From a checkpoint of a small transformer trained on Wikipedia: width 448, a variant of Adam for these matrices.
MLP neurons of a small language model. Each row is named by its layer, matrix (gate and up: input weights; down: output weights) and neuron, and shows model dimensions 165-292. Each number is 128 + 24 x the weight over its row's rms, rounded and kept within 0 to 255. A neuron's up and down rows have the sign that makes its largest values positive.
A block is one neuron, or neurons of one layer that tend to fire together. After each block is what it responds to, as a language model described it from the Wikipedia text at the highest values.

L9.gate353 [104 102  89 161 106 121 180 122  78 175 105 192 116 137  96 171 184 138 132  86 129 148 133  88 144 101 149 112 119 173 141 119 145 112  97 138 187 147 147 147 177 199 150 138 129 147 139 108 119 137 116  90 131 143 113 162 138 153 118 126 152  92 135 129 130 119  89 176 113  81 132 104 126 106  94 116 139 145  90 127 126 163 154 151 122 112  99 156 141 155 151  77  95  99 148 133 136 159 142  79 119 125 118 108 127 126 119  89 124 131  82 162 110 147 158 157 118 108 134 146 147 142 139 121 111 132 155 144]
L9.up353 [125 107 115 155  96 158 130 122 149 114  80 127 119 113 160 174 106 103 163 152 127 109 135 127 115  74 147  89 141 133 155 187 157 166 143 153 106 157 124 180 151 141 175 175  94 110 113 124 122 157 144 103 141 147 134 102 141 137 125 148 106 139 114  81 140  83 121 148 121 110 117 141 132 162 116 146 159 125 125 109  97 164 137 123 157 135  87 168 117  64 179 109 134  82  83 120 107 145 132 130 162 126 142 118 131 108 119 114 113 137 116 156 114 150 126 145 100 124 106 149 145 116 161 125 129 163 110 156]
L9.down353 [120 152 161 181 144 147 116 121 127 124 166 183  69 144  98 110 153 139 139  98 147 130 158 136 124 128 136 141 131 159 102 178 131 160 132 116 141 126 128 154 122 119 129 177 135 105 106 152 128 151 109 112 149 147 142 152 125 149  96 160  89 137  86 141 157 106 145 148 116 103 146 122 148 135 104 132 135 107 143 144 133 100 116 139 174 150 130 104 105 133 155 129 125  58 105 113 143 103 105 130 138 139 130 128 122 169 116 123  86 116 168 156 114 145 181 138  69 121 112 153 116 143 153 151 104 177 132 129]
Description: Final fragment of rare words

L12.gate157 [135  96 129 127  96 137 138 116 158 127 127 125 108 161 152 120 113 154 100  81 154 110 147 155 142 116  97 148 118 104 100 137 156 137 113 157 120 137 118 127 146 135 174 146  96 187 145 128  98 125 130 133 139 124 126 135 156 138 125 148  95 118  82 166 133 143  90 135  90 111 195  68 141 151 147 132 144 136 160 151 139 134 159 136 146 124 132 147  65  96 130 142  89 140  92  88 117 164 133 123 106 124 108 131 185 100 129 135 139 145 131 134 148 102 105 107 154  84 128 163 115  98  97 115  65  94 134  87]
L12.up157 [147 139 132 142 146 130 148 119 119 159 147  87 123 112 107 145 111 169 137 151 131 101 110 129 120 125 124  90 164 132 129 155 166  92 108 148 141 117 165 111 149 167 123 118 151 110 105  76  87  97 143 127 141 140 168 115 120 132 129 143  87  87  90  98 139 124 114 152  85 122 148  97 125 130 151 130 144 139 142 116 164 136 149 113 172 127 129 125 159 121 128 108 138  89  97 103 128 205 173 123  93 107 130  82 136 127 153 133  80 115 116 176 123 113  90 155 105  83 112 109 135 131  92 161 100  84 146 110]
L12.down157 [ 95 125 126 120 138  95 141 135 100 135 150 113 126 153  89 135 125 180 143 108 108 121 161 142 123  86 140 117 136 151 136 138 123  92 106 166 111 137 138 101  93 161 135  85 104 118 122  54 129 118 136 126 105 129 118 180 121 106  96  98 153 144 135 147 164 110  91 127 140 140 145 155 100 142 100 126 162 120 105 146 166 173 101 132 161 137 124 109 133 136 155 144 127 103 165 106 151  95  99  96 162  94  80  98 106 145 126 151 106 144 116 134 174 155 152 136 115  96  89 137  91 120 132 100 167 138 166 151]
L12.gate891 [ 94 166 175 140  90  92 114 151 125 139 110 168 146 112 132 117 164 130 124 136 111 112 174 114 145 129 119 118 102 151 114 116 108  82 116 155 109  91 133 140 122 123 122 108  99 109 110 133 130 129 143 118 136 163 124 111  94 135 101 142  93 146 112  94 113 131 164 119 127 146  97 186 145 117 104 121 192  88 108 122 144 120 159 110 112 103 111 145 142 114 149  98  90 128  80 124 113 165 145 118 112 148 121  49  86 112 142 110 103 151 142 116 131 116 148 176 138  96 127  89 130 111 159 110 118  95 132 103]
L12.up891 [105 107  77 122 166 140 166  98 132 131 129 158  99  93 141 126 137 142 110 127 134 119 159 113 118 112 130  88 178 123 134 108 164 147  99 130 135 135 172 157 129 146 105 100 139 143 145 132 163 150 176 132 126 192 155 149  82 187 141 122 147 146 123 111 117 151  93 108 116 137 154 142 144  89 155 115 106 122 184 140 142 155 126 132 139 154 135 112 159 124  82 146 122 116 129 146 145 136 132 150 153 118 134 146 140 129 107 103 156 126 172 170 104 144 114 117 115 145 151 116  90 148 123 100 119 117 167 154]
L12.down891 [125 106  86 144 107 136 109 126 128  85 119  80 185 141 107 135  90 168 131  99 148 146 118 145 139  69 133 136 127 128 133 142 202 107 128 140 138 125 107 147 101 138 112 135  98  97 123  87 140 133 146 114 115 122 125 113 123 156  73 157 156 153 138 122 129 123  98 112 107 204 134 129 121 117 105 164  84 112 187 161 121 150 169 109 135  94 121 133  88 130 123 151 141 124 117 137 135 176 147  97  89 104  91 102 136 136 108 113 111 114 167 134  96 153 119 104 134 113 183 142 151 134 106 143 110 155  97 138]
L12.gate900 [153 145 111 156 133 148 127 131 116 128 118 112 158  74 135 118 140 104 128 146 119 140 145 130 203 129 175  73 120 124 171 145 124 143 146 141 153 143 141 158 126 141 134 150 137 120 138 154 141 127 136 129 145 156 127 119 162 150 142 132 112  87 135 119 155  65 115 149 118 135 127 117 118 139 114  88 114 113 146 146 115 152 152 106 134 140 127 136 137 113 150 137 123 124 100 170 139 122 140 125 124 159 103  87 161 114 154  88 182 128 139 135 144  94 138 130 118 112 143 119 107 136 117 135 120 124 149 144]
L12.up900 [167 110 103 131 146 133 140 192  85 111 121 166 136 120 107 141 123 138 140 125 140 130 163 145 193 119 155 115  89 147 121 173 138  87 132 146 125 122 130 143 132 111 146 119 107  66 101 126 164 149 146 112 147 173 151  57 136 102 124 109 110 140 122 129 129 103 169 158 121  85 123  89 117 149  85 101 153 164 106 129 112 124 160 142 119 101 123 177 117 134 167 152 103 132 112 161 193 154 114 114 101 149 129  59 119 143 155 131 113 114 106 134 160 128 131 156 148 109 149 145 124 123 117 135 108  86 141 100]
L12.down900 [136 144 137 156 148 148 148 182 121 117 110 167 142  98  95 118 137 128 163  96 142 136 113 139 117 152 109 131 159  99 123 160  92 115 127 145 128 141 139 122 177  89 130 117 120 124 137 148 123 122 125 113 163 143 146 136 132  97 109 115 133 108 138 117 109 107 169 159 133 137 107 124 142  74  98 168 119 126 115 118 103 143 145 112 134 122 167 128 129 124 181 142 109 123 113 136 181 107 127 124 116 139 170 151  79 131 187 122  86 121 200 126  90 140 150 159 106 123  95 164 131 127 115 112 131 105 146 137]
L12.gate1198 [120 151 155 134 148 135 123 129 148  93 119 119 159 119 115 134 124 104  89 113 119  88 135 131 179  82 147 134 128 176 131 142 166 116 175 122 155 110 125 160 112 119 125 143 133 135 163 118 107  79 111 120 103 168 125 127 118  93 105 159 107 136 123  75 102 129 123 162  62 134 117 138  98 125 116 133 126 110  89 118 134 136 143 134  96 175 105 132 112 105 125 124 147 118 138 102 154 123 133 161 143 120 136 116 128 142 116  97  83 155 177 127 158 144 102 125 106 115 116 148 106 157 130  78 133 109 117 171]
L12.up1198 [127 116 120 152 114 126  91 110 159 114 114 123 144 166 150 108 145  93 151 130 154 134 155 107 112 155 105 151 146 148 159  95 112 123 155 180 128 148 110 123 134 172 135  94 124 135 157 116 196 172 101 101 133 147  93 145 129 198  95 170 109 143 132 143  85 136 144  84  83 154 142 113 107 121 130 136 113 153 139 104 128  81  91 157 129 127 119 132 157 164 106 153 139  85 142  79 171 142 151 131 101 114  88 171 135 101 152 105 126  98  87 109 126 170 172  99 110 155 116 101 132 172 124  97 155 152 122 151]
L12.down1198 [106 121 122 127 129 125 168 131 130 103 139 126 124 171  99 132 118 128 133 135 126 114 157 130 147  89 130 156 121 103 147 132 164 131 157 109 114  84 163 133 143 119 160 150  98 151 116 125 115 144 109 152  97 120 135 147 104 127 144 148  86 166 142  83 147 133 115 137 126 132 174  88 119 135 115 147  84 144 128 151  96  94 139 109 135 153  56 128  77 171 111 100 115 101 141 145 111 124 165 158 120 158 189 125  73 110 106 174 123 145 111 148 132 133 150 156  57 138 118 125 151 119 161 129 111 119 104 139]
Description: Mid-word subword fragments

L9.gate955 [122 123 132 149 114 132 166 107 148  99 139 179 113 131 152 112 127 107 119  98  96 164 145 124 156 114 143 194  98 157 110 137 104 165 124  52 165 137  95 129 156 163 185 101 154 147 123 100 120 126 113 115 127 148 104 119 138 114 136 153 127 151 119 131 206 128  95 154 146 105 128 139 142 195 155 124 117  76 113 167 151 114 138 131 105 152 141 121  94 146 118 149 107 147 140 146 127 128 148  90 127 121  82 126 179 140 131 119 113 141 123 129 121 138 151 120  94 119 112 144 124 151 120 140 141 124 126 140]
L9.up955 [142  96 122 150 122 130 144 121 130 141 112 124 120 146 106 155 154 153 147 134 147  82 112 114 106 145 120 130 150 174 139 144 134 165  96 133 126  96 124 109 138 131 145  86 150 140 152 136 123 130 178 152 126 104  90 135 144 166 104 150 184 160 124 166  88 126 108 142 119 155 173 112 118 151 111  93 137  89 145 169 139 109 126 145 132 121 127 127 122 168  94 121  91  91 133 120 132 127 113 118 114 143 144 132 163 110 159 119 138 106 126 157 147  90 141  72 101 106 135 138 113 141 145 136 110 142 134 141]
L9.down955 [ 95  97 110 144 127 146 142 173 141 133 143 112 127 164 109 144 114 122 151 129 135  81 107 145 136 136 137 118 160 129 128 137 124  65 147 179 136 113 108 126 132  90   0 154 126 121  69 111 116 181 136 121 110 148 112 117 111 136 129 118 132 109 136 121  88 161 149  99 122 122 149 121 173 153 129 107 161 158 132 114 147  99 108 121 115 184 125 155 143 121 158  96 113 122 132 102  76 149 134  94 106 165 112 109 137 148  82 132 151 106 160 149 111 103 118 138 177 123 123 106 127 131 140 135 165 122 132 168]
Description: Common-noun word endings

L12.gate231 [ 98 167 118  89 131 111 107 117 118 145 159 123 137 122 143 118 155 102 153 119 130  79 153 131 192  80 118 107 123 138 178 138 136 109 119 131 121 138  52 135 153 153 199 103 107 121 140 122 111 177 150 133 179  84 124 123  77 125 123 115 171 161 127 141 129 110 159 163 196 137 112 122 150 153 146 103 124 151 131 126 148 105 137  95  70 106 128 143 119 137 132 122 166 111 121  88 119 145 136 156 132 152 155 142 105 139 124 131 127 103 140 115 103 131 102  99 161 156 140 136  99 107 112 113 107 115 173 119]
L12.up231 [122 124 115  97 152 144 133 149 109 167 167 114 127 132 126 124 148 107  95 127 120  85 139  84 195 113 141  76 104 107 166 132 147 132 142 124 136 105 118 180 110 108 133 143 119 115 187 173 134 128 140 126 131  99  75 133 135 106 102 157 126 158 107 138 141 108 125 115 138  73  90 174 132 154 141 118 144 170 131 137 122  86 152 148 171 167 110 131  84 112 137 153 145  93 118 125  86  92 134 145 110 117 115 127 142 163 148  94 114  80 134 110 129 143 159 104 127 138 128 129  91 100  83  88 102 141 145 139]
L12.down231 [143 102 115 168 101 149 143 122 106 115 128 178 130 116 142  87 137 139 106 149  95 115  87 101 153 142 100 114 117 125 117 110 114 144 110 130 140 148 154 123 116  96 148 163  89 130 142 141 102 133 104 146 161 140 111 123 144 115 154 149 102 122 119 170 150 174 128 132 111 158 107 148 141 147 131 134 141 123 166 121 147 150 126 152 146 155 126 115 168 115  83 144 178  94 134 122 141 186 142 122 131  97 143 141 154 161 130 144 162 150 106 114 118 125 119 118 128 123 124 102 120 136  98  94  79 130 132 121]
L12.gate311 [135 126 137 144 122 133 120 137 151 144  91  91 160 153 132 108 105  78 128 145  68  96 129  93 137 134 137 131 133 127 140 137  88 139 127  91 114 109 114 166 170 140 148 131 138 148 102 154 102 124 127 161 142 133 107 121 133 122 183 105 138 175 118 121 125 132 101 115  96 109 112 119 129 163 106 137 121 121  93  81 124  83 126 151 144 151 120 119 128 122 155 104  90 142 109 152 114 125 145 106 132 162 117 133 114 149  90 118 127 108 116 115 147 163 103 153 148 143 129 123 139 121 124  90 131 148 139 111]
L12.up311 [145 118 165 112 137 117 109  93 138 148 180 122 132 160 147 133 130 114  77 117 108  71 121  92 147 126  77 110 140 147 112 136 106 130 113 146 143 113 127 139 137 140 129  93 101  94 145 118 157 155 159 148 132 151  38 109 130  72 125 126 179 109 153 106 179 168  99 127 101 111 153 116 161 138 174 159 133 138 119 130 121 144  75 103 117  93 118 112  82  85 114 147 113  93 139 139 111 151 117  95 122 130  96  96 110 141  97  98 137 122 130 145 118 120 126 108 149 115 100 167 124 110 124 128 128  94 152 114]
L12.down311 [123 140 108 142 135 110  82  75 134 146 144 106 121 132 132 110 146 133 103 141 121  84 160 125 121 111 145 137 130 125 142 122 144 185 110 162 123 194  90 130 135 117 174 105 117 129  98 129 139 115 135 133 126  84 114 123  95 106 166 125 115 164 137 115 138 143 148 175 126 141 130 122 124 130 169 151 164 124  89 117 140 107 120 147 166 107 125 109  76  81 113 164 104 136  99 133 131 169 110  89 111 150 121 101 123 101  99 131 100 122  74 156 128 173 155 145 137 136 171 168 105  97 168 108 105 128 200  99]
L12.gate342 [156 125 142 120 116 133  99 177  91 175 173 145 174 116 161 129  92  69 112 138 118 130 117 112 159 138 122  82 136 135 157 116 133 182 103 111 130 135 139 147 194 173 155 114 123  74 159 126 111 108 129 199 147 122  94 133 146 147 133  94 146 126 144 129 123 168 120 133 133 123 153 120 115  85 140 130 111 146  75 151  87 120 141 127  81 137 113  96 125 133  94 147 143 131 143 155 190 101 135 147 144 132 128 101 165 101 130 102 157 117 129 157 104 161 145 129 101 134 144 153  76 174 154 107 160 124 140 165]
L12.up342 [127 135 200 154 123 137 165 149 128 134 115 100 112  97 156 111 140 126 117 153 106 107 137 137 120 162 120 144 135 160 145 146 166 117 131 148 115 140 134 181 145 101 138 133 149 143 136 115 127 150 120 137 146 144 113 144 120 115 132 154 135 141 130 166 173 116 100 139 140 131 157 106  97 148 125  75 137 116 109 141  92 133  89 112 109 119 141 125 125  88 165 157 176 134  93 137 119 121 169 101 144 145 132 130  88 123 113 155 103 140 161 142 125 110  90 120 109 140 121 102 116 126 120 138 118 131 151 161]
L12.down342 [137 144 124 140 139  68 195 158 155 130 141 148 167 116 106 108 137 144 122 112 134 125 135 189 139 141 122  84 134 124 113  84 132 122  71 136 156 107 101 146 125 103 117 128  94 115 145 116 145 150 116 104 144 122 147 186 123 110 144 160  98 117 126 113 146  84 133 150 134 116 166 113 112 129  99 132 138 114 146 144 124 131  86  83 144 105 154 150 103 104  90 108 179 123 143 138 114 108 153 130 139 125 141 168 118 138  99 145 128 142 124 117 118 113 111 155 153 146 165 127 133  91 136 110 164 132 100  99]
L12.gate857 [138 120 149 128 121 124 129 143  95 147 121  90 189 151 121 110  96  84 111 167 108 114 149 164 128 160  95 129  90 121 144 151 110 137 113 139 125 112 128 126 139 149 136  83 117 102 149 150 116 149 167 133 138 157  83 133 116 136 153 137 145 178 143 121 134  82 119 156 123 111 102 130 123 103 134 106 125 136  79 115  97 144 121 171 122 174 143 134 148 126 148  85 133 123 107 182  99 129  81 151  88 132 101 108  80 117  76 124 121 154 133 100 153 160 149 154 156 137  96 161 140 106 135 111 126 127 108 143]
L12.up857 [128 110 119 119 118  98 129 145 137 141 116 145 119 113 139 122 126  96 110 102 138 126 137 130 151 105 139 114 111 131 157 112 106  91  98 148 165 109 119 126 139 143 152  94 147 112 103 130 118 160 137 135 133 113 100 142 114 139 123 161 128 140 123 118 108 138 107 123 116 134  91 130 135 120 138 121 166 140 135 104 112 126 142 120  97 112 123 143  91 170 106 134 124 116 111 169 159 124 133 141 128 128 135 105 157 140 108 119  96  92 134  95 135 180 107 127 132 151 118 170 159 142 121 141 102  74 144 119]
L12.down857 [119 147 153 116 121 193 141 146 128 136  89 138 128 137 143 136 129 139  98 123 126 126 145  95 125 124 115 134 113 101 103 115 133 109 137 166 160 101 156  95 127 142  51 145 106 134 152 132 100 151 102 115 159 146 100 150 180 106 137 135  96 148 161 126 161 105 151 178 124 126  44  98 151 125 127 108 131 122 159  99 139 140 124 153 110 186 132 114  97 153 153 133 126  99  99 134  91 109 135 154  91 154 141 127 101 150 139 130 124 139 130 134 140 132 125 167 145 174 152 131 103 110 143 127  96 128 130 171]
Description: Music article vocabulary

L11.gate153 [118 133 123 155 134 122 159 139 149 127 109 102 104 132  87 171 117 118 159 127 149 177 146 142 113 106 147 139 138 153 150 150 123 160 122 123 127 129 132 131 113 127 133 136 161 145 162 110  79 120 117 134 136 144  98 119 129 122 114  96 137 137 141 107 111 136 126  84 122 130 141 100 131 118 159 103 119  89 123 161 110 186 125 106 114 101 122 149 122 148 123 123  43 102 154 133 144 125 131 128 150 124 141 150 117 163 139 129 145 139 111 113 124 108 127 126 148 120 160 182 108 110  76  90 137 147 113 142]
L11.up153 [138 153 149 125 136 150 131 118 168 111 141 109 127 108 179 152 132 113 155  89 162 137  92 121 130  93 145 172 113 109 158 144 123 145 144  89 112 108 133 171 137  95 118 107 100 149 131 146  83 149 137 168 144 139 179 125 107 120 112  94 123 179 131 138 129 112 130 167 178 128 121  98 148 138 123 159 146 121 127  84  93  95 145 182 132 110 117 127 160 128 115 122  97  89 109 128 110  98 103 120 173 146 137 186 107 148  78 151 137 158 116 118 122 162 101  94 120 147 147  97  97 162  87 115 140 165  91 138]
L11.down153 [152 132 135 103 140 129 174 123 137 141 141 128 138 144 128 134 107 125 126 164  94 125 168 164 138 181 120 132  84 145 158 148  70  95 150 143 131 130  91  85 125 117 140 126  82 147 152 156 123 108 108 113 175 133 167 150 119 103 155 131 120 120 125 149 106 132 139 120 136 140 117 134 139 132 135 157 112 126 116 176 124 101 133 119 147 167 166 110 110 154 123 116 140 120  98 130 135 127 166 146 144 131 163 112  98 125 146 157 135 118 108 118 185 110 148 129 136 140 177 144 103 102 127 160 148 136  86 156]
L11.gate316 [133 114  97 130 130 100 119 136 103  92 118 137  98 154 117 138 123  76 174 131 110 110 154 108 114 103 136 128 101 136 168 137  77 141 141 130 147  93 120 142 141 151 139 163 129  96 149  94 124 145 125 152 137 138 112 124 109 105 132  89 141 170 127 158 138 169 113  93 131 100 163 112 170 147 138 117 128 139  84 106 105 112 123 113  96 172 122 113  93 116 107  97 114 116 114 145 130 131 110  94 140 155 101 112  90 127  99 108 140 142 114 120 110 153 101 161 144 133 125 138 125 131 120 114 136 157 152 135]
L11.up316 [110 135 152  92 133 144 145 166 147 150 116 103 176 103 125 125 146 141 153 129 159 112 153 151 136 131 173 118  94 145 125 124 134 137 125 103 117  79 111 104  84 132 138  90 163 126 109 108 110 138 122 148 118 116  98 111  96 110 111  81  74 131 120 108 141 137 105 119 136  60 130 119 137 110 126 118 153 141 104 152 120 116 100 132 163  87 138 122 133 135 122 136 168 113 156 124 130  84 129 108 124 174 101 127  95  99 143 126 157  91 123 125 140 143 120 152 167 139 111 123 137 153 174 150 150 100 147 191]
L11.down316 [143 102 144 116 147 103 132 127 104 111 113 110 170 115 139 172 192  89  87 138 133 121 170 134 143 156 148 142 127 117 105 149 116 164 144 165  92 144 122 103  95 160 152 111 127 119 119  90 129 138 103 101 107 133 114 136 124 113  96  90 153 120 117 143 158 109 131  99 164  97  69 117 151  88 142 112 147  98 140 136 135 102 114 164 138 169 133 170 129 125  88 127 159 143 144 115 166 120 144 143 124 127 145 129 109 130 114 122 105 138 146  76 135 108 125 101 140 162 106 108 122 167 132  98 125 117 139 103]
L11.gate1126 [116 106 160 152 115 178 163 147 120 128 144  96 119 153 117 153 139  98 155 130 141  73 109 122 167 115 143 146 120 144  89 114 155 137 102 116 143 132 106 137 136 171 141 135 150 159 144 119 125 160 104 148 142 127  96 103 115 150 115  93 117 161 102  79 171  85 118 136 169 140 122 137 155 136 120  89 116 153  93 128 119 119 118 168  93 108 124  91 115 137 123 117 118  70 135 124 172 111 153 101 127 145 131 152 108 169  96 132 133 212 138  55 159 138 111 132 176 154 141 130 137 160 169 103 106 155 141 142]
L11.up1126 [146 106 129 120 107 178 137 122 169 114 134 126 165  91 141 136 124 156 138 126 161  72 144 178 119  99 110 115 108 116 112 127 124 154 130 125 122  81 124 107  89  90 130 120 180 151 149  84 112 115 119 104 146  77 100  98 123  83 155  77 123 154 124 149 180 137 121 107 134 164  85 113 174 126 122 110  84 124 130 126 127 165 107 140 117 116 136 101 128 156  93 142 107 145 140 124 161 108 120 117 135 117 132 129 205 119 158 176 159 114 132 113 131 176 121  69 117 163 116 143  92 131 165 119 112 119 110 123]
L11.down1126 [112 119 137 120 177 145  81 126 115 126 129 111 162 124 142 151 106 130 120 155 150 163 138 133 116 150 133 123 154 118 110 126 143 146 128 135 109 118 136 114  92 160  87 118 110  94 132 118 136 147 151 110 126 124 117 112 155 118 130 106 120 122 157 153 170 141 180 135 114  95  83 119 137 147 135 126 129 160 123 171  94 163 163 166 133 166 126 110 119 148 147 121 127 105  95 125 106 112 130 113 170 133 119 117 149 145 135 154 160 127 116 114 127 146  76  83 121 139 153 104 133 143 128 106 140 153 116 155]
L11.gate1158 [ 86 132  86 181 144 143 106 124 117 163 126 147 147 188 109 135 131 140 102 108 153  83 110  97 125 110 129 124 143 107  74 118 103 157 144 133 159 120 112 157 139 116 116 133 123 117 110 109 139 131 151 160 118 118 108 137 105 149 111 151 115 125 126 107 126 119 122 141 141 124 143 134 106 117 111 157 160 103 103 135 131 145 153 136 131  98 123 170 131  95  99  98  73 139 120 111 155 136 116 126 107 124 160 115 103 121  88 135 131 152 102  78 142 138 137 169  94 159 125 136 145 155 116  61 100 138 180 161]
L11.up1158 [150 103  91 110  90 132 101 155 140 155 123 140 127 116 129 105 112 112 167 113 123 163 101 114  71 156 105 101 117 143 127 133 139 118 140 118  90 144 114 152 134 164 166 159 157 144 156 145 119 115 148 106 101 126 100 133 121 145 128  97 122 129 149 154 117 118 138 118  77  67 132 131 149 147 130 114 121 115 119 110  95 112 123 140 119 123 134 134 113 115 132 136 129 138 101 122 141  93 181 121 117 134 116 121 170 129 120 131  97 120 130 110 146 137 126 119 133 108 142 103 177 149 156 144 127 183 149  77]
L11.down1158 [107 120 148 140 125 129 126  83 118 137 175  81 146 104 139 122 123 160 106 137 134 139 146 154 172 136 114 146 136  86  96 152 127 128 132 106 134 106 177  99 107 133 138 112 133 104 117 153 113 124 142 113 103 103 138 129 113 134 142 126 142 148 107 151 151 133 117 179 145 169 147 137 141 102 112 145 156 162 127  91 110  96 126 121 120 132 162 125 104 143 109 166 123 130 126  96 139 146 125 149 137 133 122  86 133 118 158 103 127 108 123 137 164  83 131 123 153 147 110  95 118 129 145 100 165 143 148 145]
Description: Occupation and genre descriptors

L11.gate42 [167 115 129 150 115 145 137 121  85 133 161 171 109 136 160 125 166 134 128 104 109 164 136 169 111 129 108 161 155 117 130 128 147 117 146 155  88 132 126 116 214 163 131 138 137 116 116 169 179 126 104 112 148 147  97 144 143 126 145 127 122 103 120 138 136 107 102 112 121 128 134 141 151 121  99 140  90 140 124 112  98 127 154 116 124 137 183 157 120 121 133  91 136 129 170 123 109 100 174 110 121 107  80 154 153 102 132 142 156 190  96 136 103  99  95 113  83 119 116 114 101 164 137  94 142 137 109 191]
L11.up42 [ 88 133 155 113 181 121 121 139 135 128 123 142 135 130 130 114  90 106 143 123  83 109 152 157 148 154 125 113 101 119 132 140 134 117 117 102 148 134 123 153 160 148 139 137 139 123  99 149 166  96 102 113 143 129  84  90 143 105 149 109  90  96 138 167 151 121  99 146 137 141 135 156 143 124 117 110 110 173  97 134 179 125 146 116 165 110 160 135 108 144 172  92 142 142 102 100 176 136 114 128 118 114 127 115 122  80 118 101 127 100 145 164 146 108 187 116 180 107 109  98 114 172 124  88 142 150 140 168]
L11.down42 [180 171  66 151 150 164 132 129 115 114  97 123 133 132  76 148 113  75  94 148 124 116 101 119 110 138  70 128 100 112 136  75 158 127 118 135 119 128 147 119 115 119 152 134  93 153 106 123 116 147 124 134 128 122 129 132 104 126  97 154 155 133  91 131 123 153 104 128 157  91 129 111 125 128  96 179 147 129 134 127 123 118  77 112  83 108 149  77 109 102  86  76 174 161 204 143 105 155 117 144 146 109 161 133 132 116 118 164 115 122 127 121  95 145 124  99 178 108  99 115 131 120 113 103 113 142  71  87]
L11.gate206 [138 158  78 112 135 163 110 136  98 139  57 151 140 107 165 101 172  87 192  96 134 123 123  95 139 101  95  84 111 122 156 173 132 145 155 100 154 171 105 132 208 164 182 167 129 151 149 123 138 184 160  88 125 117 120 127 145 110 112 129 129 104 150 124  89 130 143 138 142 124 146 136  93 134  91 135 101 138  96 195 126 175 136 131 129 124 130 135 131 169 132  96 108 104 117 110 182 157 145 156 133 111 101 143 101  92 115 134 123 118 138 143 152 146 164 100 120  99 183  81 169 101  80 120 145 151 136 130]
L11.up206 [ 94 119  97 122 107 156 118  97 121 132 138 137 125 120 106 125 149 126 163 143 125 122 134 147 154 117 135  96 145 136 123 136 130 109 134 110  67 167 211 153 118 201 154 148  61 103 127 147 136 122 133 105 130 131 145 126 129 123 142 136 145 112 182 113 147 187  83 180 116  49 147  89 143 126 140 146 139 148 151 153 101 144 133 135 167 133 127  97 132 111 103  80 128  97 123 172  87 119 188 156 196 107 125 115 129 108 141 130 121 149 121 169  89 171 117 114 115 131 134 165 122 135 119 121 100 165 122 142]
L11.down206 [136 132 118 130 130 164 160 129 142 118 100 149 124 130 156 119 136 111 126 128 154 136 129 129 118 140 180 166 116 152 107 139 113 135 145 140 131 140 132 100  78  90 122 122 119 115  86 122 172 131 115 159 101 146 165 149 116 138 163  71  85 135 154 144 178 118 139 121 115 116 157 142 105 159  90 134 118 114 158 142 103 128 131 127  96 132 155 137 107 139 103 189 126 137 106 141 135 113 111 121 132 134 115 138 116 108 147 106 154 129 132 131 113 147 123 155 135 130 101 161 106 115 164 111 112  99 138 161]
L11.gate835 [126 156 140 193 108 118 118 110 123 122  90 146 125 105 127 144 114  89 115 102 123 115  98 121 154 116 145 111 138  93 141 147 114 120 119 142 164 139 107 120 145 127 158 178 114 141 108 130 165 158 127 106 113 168  92 146 126 114 127 120  78 113 129 136 125  97 113 120 109 130 128 120 130 141 176 121 138 128 158 176 129 132 162 124 127 129 135  97 141 161 178 130 110 124  87 148 154 100 154 143  79 139 109 152 211 143 172 124 156 158 123 131  99 114 112 124 139 106 169 112 158 131 136 127 111 151 131 110]
L11.up835 [129 147 122 114 132 152  99 101 182 162 116 194 128 108 116 135 131 133 118 113  96 131 107 133 153 141 144 145 120 121 100 101 161  88 130 119 116 125 126 141 182  86 128  97 149 133 125 122 157 106  84 166 134 119 125 136 132 105 157 109 120  88 111 146  71 118  93  88 110 130 129 137 126 142  98 147 184 141 179 107 100 133 134 129 143 135 164  94  80 144 101 121 131 125 113 159 174 149 133 146  98 108 136 182 189 123 127 127  94 159 124 106 154 156  99 100 132 158 168 137 108 153 148 140 180  98 124 112]
L11.down835 [111 123 138 129 160 143  92 154 135 104 146 104 163 166 111 113 178 120 124 152 143 140  97 141 105 113 128 132 113  86 111  64 172 119 121  71 132 146 150  88 136 156 141 105  98 104 129 134  99 133 119 174 105 122 122 137  75 123 127 113 150 119 163 137 102 115 131  70 186 173 122 108 135 131 134 171 130 107 151 130 122 147  69 167 135 116 118 135 116 143 112 133 166 138 104 146  97 131 129 138 174 119 141 146 149 116 131 137 138 150 129  92 102 138 149  84 116 137 146 136 114 148  89  89 123 137 109  98]
L11.gate1025 [108 126 166 111 134  90 116 143 132 116 137 127 112 148 131 148 142 103 143 101 154 111 138 143 170  92 188 123 112 147 131 136 129 129 141 118 148 104 123 103 141 178 148 150 143 102 157 162 165 153 138 141 133 110  99 103 114 130 112  88 113 130 146  84 111 156 128 130 167  74 159 143 121 152 127 128 168 179 130 184 120 179 201 103  89 125 119 118 105 138 118  60 142 138  95 141 109 110 148 137 120 113  98 140 101 163 120 129 114 132 114  99 140 113 103 122 125 157 158 162 113 155 120 128 125 141 144 100]
L11.up1025 [143 128 172 170 164 106 146 148 113  90 135  98 143 153 120 112 183 156 147 183 133 139 131 133 120 114 131 100 147 103 125 177 118 122 124  70 131 106 158 131 146 156 120 114 152 100 125 133 134 134 122 130 126 159 142 114 147 154 148 106 172 126 160 161 131 153 111 137 135 147  93 172 136 154  77 154 109 131 126 138 164 116 151 155 151 158 140 114  97 128 108 110 154 101 115 138 145 136 134 175 141 148 113 136 106 135 107 135 165 151 132  86 129 138  97 121 147 123 131  94 123 142 157 129 119 137 110  79]
L11.down1025 [139 143 127 146 114  80 172 155 107 149 162 129 123 122 132 125 151 116  99 131 165 132 121 114 115 116 112 159 122 123 135  92 164  80 144 104 142 154 175 137 169 138 136 156 136 138 155  83 125 145  87 116 112 165 134 118 131 156  90 133 167 118 115 121 130 123 111 125 125 147 165 119 123 152 126 139 143 141  82  95 169 122  95 171 139  88 124 144  97 116 146  85 152 152 117 136 115 175 125 142 145 108 120 123 131 144 161 140  88 132 152 133 118 141 168 136 140 128 123 104 158  86 124  99  69 111 140 144]
Description: Predictable continuation tokens